From a checkpoint of a small transformer trained on Wikipedia.
Architecture: LayerNorm before each block, rotary positions, untied embeddings, normalized queries and keys, attention and MLP in parallel.
Training: a variant of Muon for these matrices, 399M tokens, 13616 steps.
MLP neurons of a small language model. Each row is named by its layer, matrix (down: output weights) and neuron, and shows model dimensions 160-287. Each number is 500 + 50 x the weight over its row's rms, rounded and kept within 0 to 999. Numbers have three digits each.
A block is one neuron, or neurons of one layer that tend to fire together. After each block is what it responds to, as a language model described it from the Wikipedia text at the highest values.

L5.down18:501459483478493513541521562475478435535513432513412533380527441484487466449518463457539524513453514525554531490462510561578540457501515603566490492568520495458493476419559489405605533432578466523434501460495538450554475547493570442467480394488517581411481553562515408565498550551509568581510436451451521536474583550470508451456459491449476578522543401498541502495558590527490471557492
L5.down106:599505537513517483461490530457534410523537440518448532406495482558429473467494446525415509521509481407550435361450505421518419579537515470399507570470518476475454508577464504439562579462521456499512490478519582570500598444431541484576554453545549480467544565535514491434498495485428532463548486496604541568458481400504476556441557494542595504480442584525517492585426523423462472545547
L5.down333:468514511528510571483457572480511442460561430482439511436415490501490419428579490590473434516447503453512452367590477474528458540542473579447396589490519536438598520538548563451576571503550596520604483519471478510576510422547488478504515486477465502564492577582478527538442488464501465551566395527511539489444483401441475501505513513489492492508509532490511507630544552442415542490577
L5.down353:543482477505473516579510398616477474485351568605547472514465468521578450415506505562619505397464454553547451462559512608535589529565529467553474508490443436582584569414495535344504591496552563487587534480476395515456466450501513545422490496483470459470579493420480506456425468511445499472553386540499457445510564517510537529564426519517479489429540524545481463507480536471457502418593
L5.down449:537477499440544523506460532546488573434464442439505480501476592545508508641468439421537538442545502482478475504454471544517510496434494432512608423548474546465564469503432611523514471504510535499520460480495480548511521565477448518457530554504556455478375488413504542495564591480497550476566505520444473490530524449531450469567417448485606421508503373600483527450523441556550489407567
L5.down566:469570535498416457460429541452541597486515509588489536435424450593546407491497500583487499505434549475483476415470628492498497508518585486525469560450495461494505482477520465541537546511483502526538564563433552531543436469498541466488622509431498469565510566577538426512523508496527540474586454515539538483522538505445516523592515420508546492456561481479454524545481494526473561463556
L5.down652:517469464543503508494402502476503465526422516586525602425537484534494511387529493539512488488517508568509494526457522522427500473506481542547511537669456447460483542465507511444483394462486575520533608607520466539476563571465469514456565464539525552538501584627561588538544536507483559524462419535500524465510548548460551505452449428500577553522542445519529530441518578453530455492574
L5.down1056:451506444499473441433489452590472542468516520507489538445425499472485549521528439526436541492546534493503515503485497515496523512425596514527490633476482501512472564537398532543493500475589511378598510391604523527483461549545458514515468568582506493441530407541522458470520562492522531412453584492447423466438454466449476438601475578568506443497497523503544537532508439502554457522414
Description: Word-piece tokens in the middle or at the end of proper names, mostly given names, often in lists and tables, such as Bertra-nd, Javi-er, O-leg, Ma-v-rogheni.

L8.down11:596472435545521576477499492493580512592536526526413525452424519497598444483481530368482606474548450515523439458602477471521562507531457438487500549410510464476447528503516494459483598516555517497466548453505519442557547525448536501528487415458448441524610525515404484565463508546470421524609443486379529521470533522495469605499537498515409454582646433514413487530535474493385510501592
L8.down107:518474407449471446509499501427507368566559489564539574404481489445553513498540472579450494454523547441501489536514455416483518495517451500516531562514473525448500564522533488446497571521537474526522447408559502489605403521519569515383559515461477498405609553559486452544393533460479472535500417403527489501538532544409403483502454444579471508556527422518515485642511526480538529433603
L8.down432:556546408514441452473544562519508585447562445530433449476431557481540467540468505528512533558499473544445506489497423486460481505436490538492598546495501437489442484540493461533622572461492533552525517482544504433429421492591449453560504480520447467536432520517498485426493463528512605611485591497633452453504436544577485504441434486489541636464443501553515455460513550535504492553536
L8.down492:479560522486520448554448508518543430395573506450425478474516446562568519505546413507503596518509483545442484478485591368468587587511502458510550568494457495503417418554473501587517542546447488409565576522407592530549515581441464471514497479437529546493442406528491490510430589505415528513454507458504530416534493492520482519482473520511466606520502496468479498610538529481503523473588
L8.down732:428483546506620509476446521451511533532542565422453491502383489577530525505585529492547547569541516478549557466464496398578525517527455534459467566495542427539498534556437596453506574484451498505469606490470461483455446525455534549472592493445494571429510430524569571531481433533544546475548535496521481423602529531480466525438427482501514479437516562480473513530536442516455559437448
L8.down950:448515511531479473500410467565527479465529518518489512506394561568540621447570539513391459415438531448402462506595528470515499485453555461429487505517443537424563517593556532480542565455456556506437531524434526426541457513504523486482545481492400422488602415546558447569506527395461418528427480507493415471511571545492500638576543523512500454552519445485546462461575610507567542504487
L8.down973:514462535487576426556429427475558445568422471427512480432522426460601444522583486536478526542470428434532555523471509498438465450496519556500572536537453468594490534501504535486531625539453479574539504626500418488518397468529543505462503518482463527387580475491526536424490533555542471539498457427503473481646536489408408616541490430502595440534569503452498508460547507453438512485439
L8.down1010:607478492472509514455450517403516475494444512485479556522444503492464464531570433548483515518502494515497476450411501420538547586520559438469511465453471537487427575575547629577521490531465482470536491509459541510535398465451431572483493472518539443484506531362527535652435490512484526553509485505515487567605468465471500471565555566403501493565597478502501576567626514415505571490477
Description: Mid-word syllable pieces in romanized Japanese names and terms (Aoyagi, Mikazuki, Oki-dōrō), plus some other foreign names and section-heading tokens like "=" or "History".

L7.down335:476439624452538503449419489463472409489521518499485507492474415517588539386629433478464502420541451534520512450474467428423462479562477534559574520474451492475470565559506567514449642558498445497492479474483499602565544461510554453487480529388515503508518398486467490454397488610510548558567420465601522512522482500554469510471482456524503579440468413567532456586603511462500466534519
Description: Word pieces inside Asian, mostly Indian and Chinese, place and personal names, such as Tamil Na-du, Uttar Pradesh, People's Republic of China, Hin-di.

L7.down111:426513473543493526455542595490540573555548472430474536567461429490478573597530549482470487457460577423629443500554461572490413458596528533487509494532558492518581452557504509496450512558504444423472553511502533528499484407467452522538564479525531505479549508532548441444549478531513496507527563618444540424456482417501473501525488554596464558550473459544449488505498525512544496413526
Description: Short subword pieces inside longer split words, mostly vowel-letter fragments (Starki-e, Preca-u-tionary, Sho-ul-der) across mixed text, plus some closing parentheses and table pipes.

L8.down101:537552469482378535488481502512526419508397567391492518496522479461420524489540475490451498542484573392566538475527555437580513466499535500457613499427505429494477410519494473431498422523616396409431535484518462525477515510512502501508461599546560496551541460456419491407550505431496462465544483589430471525532606509413481522564508508516496475503549563429498470561554487605481385484519
L8.down177:519438465494506492478569502544478464466467562565493499575394490599552506504518521504461465517488453483479488537520471546484505424447536495531426520545550445448558458500436451544416497440522560414509536449478522495587551571454508456480524506438553474395482552374555525533579503606497542469515547552503565520477471524519443419473514444539517476512591444564545519451554513469499457531509
L8.down256:549535390493457382503504487498450463492519579505446527431554504471563434536531450497537452458484472466549593550548474555469471504462544509538559469455528488507488511436411503496492557523408513594539500475551542425500562554550543495519528621483561549500431472455420441579571432481544432534448504431407484560441512536488561466425486598471528566462444507559503523565507413525486541463501
L8.down366:547493573506481474424523414480559511506530506551562459536519481438442528511468563485423592520490469464642555532542437560525483448514539455525511504473501442470444448470453504459494543561471563455455387381540531469451527474551468521456528467471549469496476515482464472486406402534539592476510591568461526465472474592460422473542472515536655539440511486544418569446501452505461417458500
L8.down535:480530557346550502562521504460436509562567434487571432552389483477486515569509546579497343474594440471545457580578545524596442541473469480443492487492486523498481481509520514465431438490494542471542513514506591424511504549562532453449518507434525542535521488554456576430467502510547505484566509519498440445487522548457504530466568489473475448470390458507578495454501524501403443588559
L8.down1065:489430486463482524558504492567509480419410474555526490529563416613589458478541543493422539514492499479500471410426537532352350523601547577524510496517547515540451458556482565525462533516511522500468488480490426565488487509457576560503480517473590445453471512452471489534501522577425586504412565583539474498468516542449474465512568422535471480451595529462464384472503658582549382444504
L8.down1124:493518522392602634550438574593548479436554513491510456511488528488527460508470575472425498464520516496502602516542591540462534455408434542549402492485511515441561426498491535467442530510487408463482508468502494462502463477613550542451511457493621469549486507431578471477496567498477566547499525487554525441475482456503581498500502482412490523449459569410454548446457410513508501525426
L8.down1157:425545466517536510512515552539514528421486508543448555470458531522510432557513477598465529586502509541448413491504526531370433570519448518448528457510511598550412516474638502556426465469453498469473513566440541504548606497476411534484490531396549515510543480453530541475532429604551564559486479498423574446391503510441478501440567564549489460552469474466424465579518550355440453529484
Description: Short middle pieces of oddly split words, often names or foreign words, right after a first fragment, such as Kirkpa-t-rick, p-ap-acy, Vellopo-ul-ou, verand-ah.

L8.down122:454556561515533597596464567552504494451549479530521465580410486477462509573584527547501532537535385506503489559544511450474539533513483436448508447498483535508477532459491517429404456532513497521471557497554558459511470546418423490493506609575456528554516512489521502490554486488441516490435487376510539501512595386504506590501451434478427506446385454426604614491465473554430547536448
L8.down222:515542455545377478420540549464647509498504486492558442483502528541455469449519504440444525505525524408459509529527548487585509454516556480535540515464503518442540519510535496494542562471525538481532462505592472528501363384450487493488523472500564485557514454529467548380456601511574522497446497471457502498430569486489498568517530521575489561582499533552505536620542449494515506590491
L8.down412:445561569570498451479466558488495443513470525465527448459512435510487562439443532461427525554442542441538405497583511446472463468500487520535455484469506560474600519564512582511457462496436516467517494500518521497379504562556428493548548479578426497614545496602508613413517458529512430474557454441453524505558464536575455521434471511445482514440490482470600566515577509624437517526572
L8.down526:501477479575485507513422568412482468502511482559408507481446511556489517488508540464500535429498583390537412413568505531446509520516514557436514436451522391542546467473492474484519483584535470555587525549614561546576483533542535544478534487493533513527433479584395453585539504531508468474578420487467487508444499506471562567444497510564472583518440470546483584482396490553575492571504
L8.down560:516400474495530389509510421531530513433459565456494467574455496430499514447562480500480532490575469440506500468489418554536397529498455503537489378480576461549485488455471441441559546489426528463390549498476434600513503452485477493516506493499525477460403517564495458491455485503513578496554472487442476541590543537485539596476469564532487498497480465517398496551545461540527421384450
L8.down741:457433514470443525644457564513428453423462483473466488511543483542556453494499465545430501468521539401497536491547495520458550456515413477468417558500451541473538501530503505565551585411531526548512459543527483483504470468476573460415468471459556565611490461449608561419526459520358489477534480561490491561560446537442474497492550534490529506475513524528407449509416533475503512509459
L8.down824:501465506479484495467453495548489483600482542467432536448491402401487532540628559542578429489470512618414521495448468396485427536577567508417502511601439474513458520492503546458447485431500500515472586555519478472561556543462523607521540492573550606523481544514428561480547528548581462577426494554521566579472455418573468536478583580451511472533530495576429539569569437568497405491528
L8.down1008:411511557438496531601534565563502506512517525534534412415516461548479451513606475591619501520467462478558420513541540568510465486507480537452572540522474475498599565518484467445490422430524482446516523491540484466560550520465515484475654449528461548530487481432464567545585453539486433448490458473501539510496505484437487458467524489589529507460467524434394482486549502404554515509498
Description: Modals, auxiliaries and adverbs between a subject and its bare main verb, such as can, may, would, did not, also, infinitive to; also "de".

L7.down914:398573492489439394395490533518464431574530608513474453579463436555569513488533501542439474443484537523522444410499442401552503515475507597580450440488510516522463486561433512454378447503518573485544551511516497556439434575506517420499491502489504532530544519493567532447534547461530400515569480513423458472502491522516588546482472468577545425588430453483511471528455427517490504488545
Description: Inner word pieces of split words (Di-pl-oma, Phi-lan-thropy, epist-em-ology), plus "and" and "is/was/were" right after a noun phrase, as in "Early life and".

L5.down49:538481500561491555454440496612555576506536462503466440516484476449411493498570579467499482494495531519516535530511409511519501445459523509530455471432444495602478551564464570528493549582441555480607512475472545486537514458507548524454460451502447538410510516467458581490524591581432555455425570394478479527567546415564502457511482497489610454465465460523585555505537495440537465456432
L5.down551:506413474525518422554543478517533463455536513422619508408511444555503454402536628420524526548471508539412620524485435444486548588532541509497483471573525465542503528584410497434501529523523510539512502545509467519500463492405453523490493480474440553465478475438438548408465502465556580456440526455546495586486480493484454428552592532566485561599512462525556424471525596510539471475444
L5.down673:510455590436504466520487501536346456502595529566553435556488485507485518466422473451577479466561506477620542549513482512593443567499558459508565448525417534585559414520560628464550462506456528569485549461437506520476492500497478464501489406495460580485523465470492574588466444523509473557456503436531605555578469492507521588541532476535488443434454528422521480506467483517520478507530
L5.down732:512551513545474542518514465495534589507553520593519458500581598465523564432451406512424522435504434499456466612518452475523475478493462451489411472510453520445468515512591508542475518484510483510516417536577581554591626461526524601519507539401413440578469478548627514591661450456562541477495547520500487465489508463485577373464482505495490558463523487451424450541543453473491497386559
L5.down857:582407409433478457435551483471522530558473416496524412507542448523502480524507582456523523500524532563596512520456515483473549534517494443508493527534444369524526438523452499466411484530570530538536460533540432517543472610573469585528431517501548491457570562584533525468554546462495536443465431483598548477528436528475530454470419494528574595497459536427491496454557602439446545488500
L5.down982:572538557572457518454543448492539538586534393489586544555560499394424572495520461429504572517460566467525506452412518521484487485538495479539554487487526584592523475453485480488395573444523539428573538505461394533459578406470497466602497483544553448453569491462488564515506504500485564473513515472558536444433473593526560515508512456550487439369523468493518473478464557441539518400521
L5.down1190:500439516504550600509394470507464512528490503665471489560536576525390393590531525459558562560500552518431564536563543479434555549503483513568568420498453519411494490447500489450486521472442571556461511424580426485497496475498584495485492546488465420479444412460439498501469536439513512543434462456520506489541540481485586484457529489598454527402523470530507361590585507603521540504545
L5.down1227:487466285466533528486412473499552485477512510523531378434435462593526446441488478553562408555470497557511517487552500544475504494429501532552483498561507566566528491442530505443451548509516527546554460560532489546496576541498426461463537436490561500525576433469552544461417547525553481565488480534433486562539499555494516572462518585520498550479482588494604572526591510517432468468463
Description: Short word-piece tokens in the middle of a word split into several pieces, often after a short fragment like e, de, Te, as in ble-ed-ing, pe-op-le, Ste-el, de-cor-ated.

L8.down91:566483564483554376550464474538509531527515534515470550532493527541614485584469476499607431499467476395498554477423509510444574436418591445487541580499469516446439490473526407536597549474502426436445496546442533435434539517515493475500487519449570447602471527519569514547445511456497405445549422453577496511464524551453448558605506473537458441504461451514489535508489458408490560559461
L8.down141:472421505501560549479484533499493401557621505430421421493495377483505541531545469465561493583496489504489559504503558450527474517475498532412549521510475642496444521533491506389511545528408439537534468439504528477495522487457455462451547481525550543543511421594513509494478540514539480591502503537417541559467468553490447509461438477524520466508539559598551532570466544442502476487575
L8.down302:451483550594471495477443522519519599457571533483556531484517578614453588469460498502642443465490541542566449454498460441518500535514517489537550426483478526496497540468528555584486411468481519510439633544575461388405537420521535461473446540574564526434526533517490500550582437506470613488535511509471457550534486443501511525520534500473502553477439559353510465508572427475582456470483
L8.down312:457514527525450602537472489456476506478507577487498448540489504594563596477505535550558471469425499444468461563523443533572498484501480449544545457581488536492463406548483547504626486535494434469475384410595416532534538461532527389487475501464416436523471457464560497628510466523486530432527495522509577492519572483432542429458533481432411501491509568491527500571520545532554561476510
L8.down448:574555546461533534528393404454526499513397557550524562504573626461472502475524502485479518417521520589567479488579389494479576517528456533558455542490521440506504539485488433422486521481539487515574564369521469498510595524516518556471525513570484480481594409468564518483578494602485513527448415516533591516521573485541453480538392483488516424512539443583578537515484479486569417478584
L8.down536:537426481444523589420492445393431407452490445528361511444571457463478448600562510456553500519470517477516527498513435495575430528540421466582535509554475524546563557453444477550479573488584513463472545533513443534493478486487484516589437435545471511501506429487538609543493584578480498614517478552490493514523468493481493513577522431489434476498515562430460500652415573488490474537434
L8.down969:435536417399530527549467405348523476510552519457488475568499536533532524590545435458521464545489471513568432460487536607556504516476455576534489443429543550487547465623511565502523451421591549507399506391454601492548480470459523451565454611466499506598462498489484465558504527530512500449538581450412570502442392406461457578572522548514461524468511527467498525581495523512485503575505
L8.down1139:447535451516522551357466495435455501487517452447434474534522514529494568476531525552464454525467490576453543376457489494600448477422451572465511474565547548506529514521494533408564574622544519558519498400483448485461545525508527556481457522568569476547490478515473489525555493527656513619454544386499526510518565548539507527470506500534509458409489499490479488444486509662527390468482
Description: Short fragments inside a split word, mostly in foreign proper names, such as Eh-ren-fels, Seba-st-ian, Be-tten-court, plus some English words like medic-ations.

L7.down859:537462518497527479607565546562535434522542528443518505510426464507452539503537445549539497558447497505470456487520494495529427464459473543567526559520519448529557559614579398511550367422561505481571603465533536422587598518452478515465580436535559539510477443514510502461489486472528472509507508478605499466507555474500508432501398426434512517480461517549446583504437460428512447523572
Description: Words sitting just before a clause's main verb, after its subject: relative pronouns (which, that, who), adverbs like previously, initially, already, and not, to, have.

L8.down16:536628503483513544432532521498509550502482573535523475492464552483450515496481485525454514517486585599536478551503509500522612533470412395473526516593514532501517428541404508537470444492471477563371486450443534625568412528534498563475384454604449561444578505497497605483495568438549553447494467496435439552479501509520520505441426469555542482586514502436492454532570476545435570514489
L8.down264:468461570519520497508601582560464524480547512460570556578532489500498532491508534474460591477450511530486612477559488535462462568478553499446554593506445515449573526620540650452484394484503540571585482449525519448518407571461466531394399450482438509488509434549451541509478504540531564516474537476527622438512627409492515590443531405434519562548534479451496586535531529468494486443491
L8.down506:445606502537537458459533489505512406564519516534498566458473461498557472478549486484471534424503468607501541465478532440576514528545491481485420537528510458512477480552475446451528545464476487597515607385401509496496463480520575567450517455494530488454553495460503429547500539489493528551508493560478507421510611561522509502490563537474519505395540548494483400501437588493439537574530
L8.down527:485428489541511533554487567579461452511497456513579476443594522477513491551485509527482504483506401554432537439520453438623495426497583546474425458573556366492585461602561548571525495470538519475487526547618532494557505474467559456553539464549526490490501473456563489463549536453478546490530496548536567589530529401448494424540471501532532577442491422427373487443501521435518441536479
L8.down582:628415543458566511563422492549510371525489382476550436504617531535463497448579563531492521484535565482473466461530443529499540469500506512459517530526486543472488456485422587589442465408524484548542408476544518422503516471587399434498455494442526443549529432537595414469511585544563477540460474491461535508554551468576509492493405521448471482495567543491419531535394525576489524442454
L8.down641:477535557506660611481500596613539571375464427421445510450421604525436515537437493492529526514544506551498490493564497468464540493446540455557484522536566595509547522395511459428447413520513564527441500508547476525524515478523598462461516532514525465523494550567549454436512516410434465502481463507464433505598494555589556437510495498486529492512422522466467517561508524501568537560595
L8.down675:486556449480517433517547454520462515547549435519515455524518474477497441610568527467522462476532459373467431469481519485534563534544574494481409430628471513479535521531523539436518501444484500515568490449482501544567534414550506459432470432528493518515436455529512479504554551530363513491538488559542536524512532641494508502418495424504474645466526462512619423531529550460417435552562
L8.down721:469405528473551472569523506457525523467438414463485587455526500438514489588591409504567487516425426568570576610541365482518576546484522552413586539424548538462525459492521515647530492510490479451526481598553452489462521484510534365443441525467561515458526522540516476365488507520570481527472543445577533577530537408541506468480433472519444461481395502581483530417519399493473539485537
Description: Fires on "and" or "or" joining adjectives or nouns in a list, and on "an" before an adjective or noun, as in social and economic, plastic or thin, an important.

L5.down45:513463478488535484521564419492435522506516499476538488509449479422526551550515494423592571437496544551498461493546462489485516494415506510486455458554461420558465598497573567654417467514419575542451494507493447587497508467523543438473508498529520441467529445515488400505471501528515580523436487442449448552542465449459525531504479494567517558481571507457467494525454583589529525455429
L5.down334:452509534492517533494424515529425502495491456472460499444427552480469466502507456523509477470590528570466572502511468545446584533503554482496544458581517535490382493500581528575619445441487508467535516520406446489600492524523565492579452546541474598560480482493509436618443555577505516532435516512550541490503518484526549519594541377470513481581543607395505560545393569551466492473442
L5.down723:585483566486602540479597570486548452603539518457456489493479532542495442483488483473468529503421450598535521397473484492496472523520557451418501579558431534507489455479536554564621426494642606473566493511474489543541473486453523491521560486454510486445465446453479482513536442463484446498510435481524552499608486379421398527519461490389447490441524523497486594525503486555535480525490
L5.down727:601558478474509529412471479521470481506447470475468500583489529440502543487565554529543531500580517422498482519415494480468475521346531531477506479578473519454537535527534515538512549531596550500429509519509558456562509555414472507542438499557434613515499449543553536472512460468501565492470427509476384439514473507495564584381538423452443505583597445469437582589512507506488561493574
L5.down867:558496539542598504470410564448558496521468432465494536536516461520477596414455498454472438482523560551475475458458509520497555538450554565485578514545534471425497487485535470461437514554532501598503583506560539538484470526436561509542570474572534518504488448524538487457446488476528447502423437503485540508501488448480494572512536544522395327555464468480482530555571444416430427492443
L5.down1083:474511554534462496417515562419467421522488468420543534403500450414574462487550465519537483531540409563449471456471487517559551520479532515495597536565505529529516412541511566633503476510606474532554531462546434477531499434516455366528427476490473430420466472494496423431523531440509485442427488496541504457557556422440494449380463490469473453481471514598544487532430459487432436513508
L5.down1087:521458520505618396537555553452496424552569461434462460517482566531509563453524433549496554514490450566553457477531502525569478533423515547528568515563416502513517442521492519524464467523511551551417506557503580449538502540418527528500599500437466543530406510517460563445548463459512569567504431489502509488516446366529506451395525448491550379447510454466528568542550508440515460480483
L5.down1159:503509537464551471515493530467515463388537492447535608491553633465526569526538400481558559513504449456533426482522529465504607504506541476484521478556435502565506481496504515625500508503493534527432503472509608556542518569570535515391601514492477505511509467460488432423501430549427479485499419456574542516520491425528514483512534457470530472525465550454538557482479439461485441441521
Description: Words that come right before a bare verb: infinitive to after managed, able, attempt, decided; modals like would, can; and did not, couldn't.